From a checkpoint of a small transformer trained on Wikipedia.
Architecture: LayerNorm before each block, learned positions, biases, tied embeddings.
MLP neurons of a small language model. Each row is named by its layer, matrix (up: input weights) and neuron, and shows model dimensions 32-127. Each number is 200 + 30 x the weight over its row's rms, rounded and kept within 0 to 999.
After each neuron's rows, "fires in" lists the words (lower case) most often at its 100 highest values on Wikipedia text that the model never trained on.

L11.up402,200,195,219,196,186,171,160,255,148,236,190,228,237,165,218,224,183,204,227,182,243,224,233,220,179,162,192,194,180,188,281,202,224,186,180,213,196,245,202,211,220,135,242,217,240,224,165,229,206,212,174,188,185,193,170,183,197,176,184,248,222,223,174,211,193,147,193,145,211,179,188,239,247,163,170,249,238,199,218,216,202,177,274,225,154,184,210,133,208,217,180,178,105,215,191,196
fires in: "of", "have"

L11.up685,178,215,224,148,210,186,195,208,179,167,217,190,201,208,229,186,226,170,209,150,226,224,200,231,159,207,142,264,205,211,222,216,155,221,184,185,177,201,221,180,209,217,171,233,209,176,154,194,185,193,194,199,207,220,164,282,146,200,225,213,205,178,238,198,148,173,142,202,188,219,241,178,242,169,168,175,225,239,217,175,179,158,222,250,222,288,207,201,212,231,151,174,185,221,170,180
fires in: "at", "may", "will", "attacks", "helped", "without"

L7.up565,200,249,153,225,193,185,234,212,206,152,170,181,155,171,177,176,196,214,189,238,199,221,194,191,196,233,166,227,205,195,286,181,233,224,185,189,200,165,217,203,230,218,206,161,205,186,195,216,191,201,143,231,202,159,205,209,212,134,214,221,247,226,178,188,250,160,179,192,255,165,204,158,235,162,208,235,230,234,194,215,232,200,187,171,197,196,138,227,190,205,178,199,188,216,264,201
fires in: "between", "both", "oz", "rothrock"

L6.up348,219,173,196,174,252,203,173,213,192,161,193,206,199,226,198,260,240,210,183,229,184,187,217,160,177,206,197,188,213,160,191,198,229,209,230,148,210,234,188,241,243,230,303,234,218,255,168,201,160,220,179,224,192,199,207,205,223,193,236,162,169,173,238,192,216,201,180,225,164,197,209,192,248,234,231,197,165,207,236,236,194,222,218,200,196,201,189,158,208,143,225,199,173,222,200,156
fires in: "of", "served", "among", "seventh", "event", "savale"

L3.up710,260,166,240,243,170,229,215,175,200,202,220,220,235,254,204,234,192,198,156,183,163,167,177,236,199,257,197,154,191,230,177,202,189,202,213,151,211,165,182,148,210,173,210,221,196,211,199,192,231,222,173,188,214,206,197,228,178,162,162,141,221,183,170,216,211,171,205,191,200,172,220,243,139,187,192,207,167,185,209,207,202,192,183,214,137,175,213,194,187,246,214,167,201,254,214,141
fires in: "september", "august", "november", "name", "new"

L4.up118,185,182,231,203,232,211,208,145,235,150,191,234,175,276,222,191,138,150,195,197,179,126,267,147,189,208,260,173,186,131,193,206,167,248,223,209,191,225,227,200,211,198,130,231,172,200,228,230,230,214,202,222,213,169,159,220,198,193,172,188,229,202,217,187,234,202,224,153,203,170,204,236,251,206,163,203,225,237,208,185,236,214,245,216,230,179,220,186,230,174,208,193,137,184,219,216
fires in: "against", "again", "defeated", "coach", "become"

L6.up445,214,183,166,161,198,177,190,194,225,189,228,242,213,216,133,211,197,213,234,254,183,262,236,215,210,227,204,229,173,244,185,213,215,181,179,204,240,210,195,240,180,205,213,205,190,153,214,227,212,250,136,228,225,166,239,214,204,174,221,188,258,177,216,215,240,203,228,184,275,207,186,219,209,181,218,266,245,190,156,192,205,256,172,250,167,162,196,178,191,176,158,203,185,196,186,227
fires in: "of", "office", "often", "become", "green"

L3.up726,176,180,164,228,156,141,205,192,222,184,140,162,161,272,205,219,250,208,211,158,187,167,101,204,209,202,189,164,171,205,201,231,147,210,173,189,194,243,197,178,206,204,216,133,213,160,172,212,225,252,228,216,202,215,222,192,243,216,218,199,198,160,184,194,230,187,191,175,199,202,159,212,174,173,148,151,236,175,200,184,238,265,261,202,250,160,240,207,179,193,243,225,174,223,183,195
fires in: "when", "she", "second", "supported", "support", "his"

L4.up84,170,182,184,185,159,218,181,224,232,248,143,189,161,200,253,183,189,180,250,246,187,158,223,179,235,247,108,215,208,228,172,174,174,216,135,246,187,193,179,226,199,157,173,276,202,239,207,246,217,189,212,212,229,165,192,225,218,194,209,201,186,184,177,232,259,164,147,201,265,208,220,206,201,240,240,252,209,216,197,202,227,246,260,242,215,214,160,186,240,225,190,156,209,175,238,193
fires in: "of", "due", "small", "some", "over", "density"

L6.up150,207,231,205,176,189,166,166,166,197,228,205,182,242,198,227,231,168,207,182,194,223,189,187,245,222,260,196,196,161,209,144,173,240,198,232,194,234,200,207,216,187,162,254,167,223,176,199,226,225,210,217,180,241,191,172,222,245,195,205,146,214,151,143,195,208,194,173,255,159,197,193,221,230,283,183,165,221,181,162,162,213,194,224,191,246,152,219,190,190,226,171,192,131,191,202,184
fires in: "democratic", "society", "located", "sprint"

L7.up763,191,236,238,183,237,155,189,207,186,180,175,189,157,179,248,195,197,125,201,241,177,173,204,152,195,177,225,169,206,212,234,243,148,184,201,207,211,172,212,228,255,118,155,218,186,169,219,170,219,177,209,202,153,167,239,216,191,203,216,241,169,152,109,222,223,244,219,200,209,133,199,214,191,212,215,202,169,233,213,201,220,218,225,172,222,202,188,182,230,195,182,219,232,246,199,175
fires in: "her", "his", "language"

L2.up198,187,226,254,240,197,160,208,164,217,200,222,201,212,229,216,213,224,250,214,247,235,187,246,207,191,156,205,256,186,153,181,261,228,179,238,217,154,201,263,193,197,179,159,195,211,193,242,219,230,177,202,236,194,168,203,233,212,164,212,197,225,176,145,124,198,189,137,216,177,162,224,211,191,191,206,143,213,229,163,219,159,176,195,152,168,191,184,166,185,202,240,175,208,257,175,219
fires in: "known", "down", "single", "singles", "middle"

L6.up173,178,223,208,237,158,132,154,177,186,161,191,169,257,170,179,228,203,237,193,182,235,160,235,179,202,224,253,183,174,230,230,206,195,160,234,196,185,217,191,150,183,232,195,271,189,164,169,177,240,139,173,221,191,163,225,247,164,256,166,178,201,202,187,206,205,149,235,204,197,180,201,221,183,151,163,240,190,227,203,204,166,188,241,248,210,174,220,219,215,210,174,201,180,242,219,181
fires in: "by", "main", "after", "mission", "member"

L2.up513,222,240,185,181,251,212,239,169,223,213,164,176,144,212,177,188,214,212,211,253,197,192,203,143,206,177,169,173,129,171,235,185,236,161,200,165,262,258,235,243,144,221,210,187,180,215,150,245,244,184,179,201,191,297,215,202,207,163,146,117,157,199,242,174,193,136,217,191,217,216,224,223,219,165,216,219,242,189,177,181,198,141,161,197,179,203,218,180,250,186,208,153,175,214,220,190
fires in: "of", "can", "taxa"

L7.up362,224,182,238,224,151,184,188,207,200,227,187,201,221,232,213,236,206,232,193,177,229,238,169,203,147,266,215,196,220,209,120,255,185,178,211,157,178,215,201,196,231,225,181,236,174,189,186,223,192,229,195,154,200,208,172,225,162,225,169,273,203,228,196,197,163,185,252,253,222,215,248,159,158,111,204,177,200,187,122,183,215,177,191,229,175,169,159,157,201,221,157,194,202,208,187,263
fires in: "new", "november", "york", "newspaper"

L2.up415,245,203,228,210,248,206,178,252,234,179,184,176,215,240,186,221,210,145,175,150,261,226,215,227,208,185,164,218,193,226,142,228,158,217,225,231,173,185,153,239,215,235,210,252,168,232,171,210,241,176,172,169,203,172,235,195,136,252,184,217,198,212,230,228,206,157,175,171,201,201,220,144,207,198,223,228,205,165,180,226,173,204,181,196,184,194,141,248,199,172,184,199,208,217,171,203
fires in: "october", "august", "foreign", "justice"

L3.up674,166,141,237,186,205,259,180,189,236,185,211,182,252,231,208,258,195,169,180,214,136,205,209,201,240,200,220,211,164,179,215,182,204,235,186,204,202,232,229,213,220,226,212,231,221,205,244,218,217,168,165,139,226,209,197,152,181,181,184,183,184,202,209,169,215,219,213,161,166,208,190,102,184,245,207,185,212,200,129,199,185,184,145,189,179,220,201,166,180,191,204,221,217,195,214,215
fires in: "won", "upon", "son", "east", "ward", "upload"

L4.up238,237,228,209,187,225,169,195,171,174,199,205,185,196,192,221,215,181,176,241,210,215,158,182,206,250,259,156,173,222,190,193,241,206,169,186,238,195,185,176,197,220,172,149,218,186,236,238,222,205,250,221,225,177,160,205,251,143,172,193,213,146,235,199,142,167,219,206,202,194,191,179,187,134,184,147,216,229,200,262,193,193,180,224,199,174,161,210,192,178,213,221,240,169,240,184,186
fires in: "this", "april", "another", "episode", "its", "netherlands"

L11.up168,165,210,211,197,225,198,198,202,263,209,174,214,211,173,224,162,210,203,208,200,185,217,207,175,175,276,202,228,222,188,196,137,206,233,220,193,209,278,223,198,180,217,202,192,235,173,167,266,183,135,162,215,197,244,211,189,230,239,225,214,147,230,180,203,189,196,132,156,209,197,181,179,220,204,187,197,200,206,127,223,177,194,195,264,162,200,175,161,192,200,233,186,210,198,207,235
fires in: "on", "some", "out", "small", "between"

L11.up589,261,184,157,174,136,239,152,202,267,162,199,197,181,156,224,197,146,178,212,258,227,220,174,222,165,235,189,166,245,191,257,189,232,170,254,234,199,194,192,186,199,211,190,198,229,206,170,173,198,189,217,197,153,162,171,193,177,218,186,203,214,230,257,177,226,162,193,163,213,245,252,262,183,155,178,170,183,207,175,178,180,207,140,181,197,231,207,188,274,246,209,213,184,226,142,240
fires in: "between", "where", "when", "university"

L3.up450,199,231,231,178,211,235,231,210,184,206,193,149,199,215,176,215,229,191,161,191,185,196,212,185,184,135,176,222,166,165,201,201,191,211,202,150,164,176,238,203,254,259,293,196,197,249,186,218,235,206,153,214,113,221,245,240,259,176,170,242,189,206,258,179,232,238,153,187,173,199,211,249,186,197,191,177,188,212,233,225,210,194,223,211,218,188,207,209,227,120,160,184,209,231,238,212
fires in: "of", "election", "early", "include"

L4.up713,197,223,236,198,252,212,195,203,209,217,131,158,217,187,203,174,187,190,225,228,178,205,220,218,190,258,192,212,196,167,214,187,210,198,245,199,224,257,186,146,152,206,234,154,263,184,180,196,188,217,160,203,210,199,195,215,183,189,220,186,221,203,228,250,164,153,217,161,224,243,175,240,248,193,188,215,193,134,222,237,223,165,151,189,251,204,150,205,197,216,130,205,249,201,156,204
fires in: "public", "preceded", "committee", "party", "completed", "complex"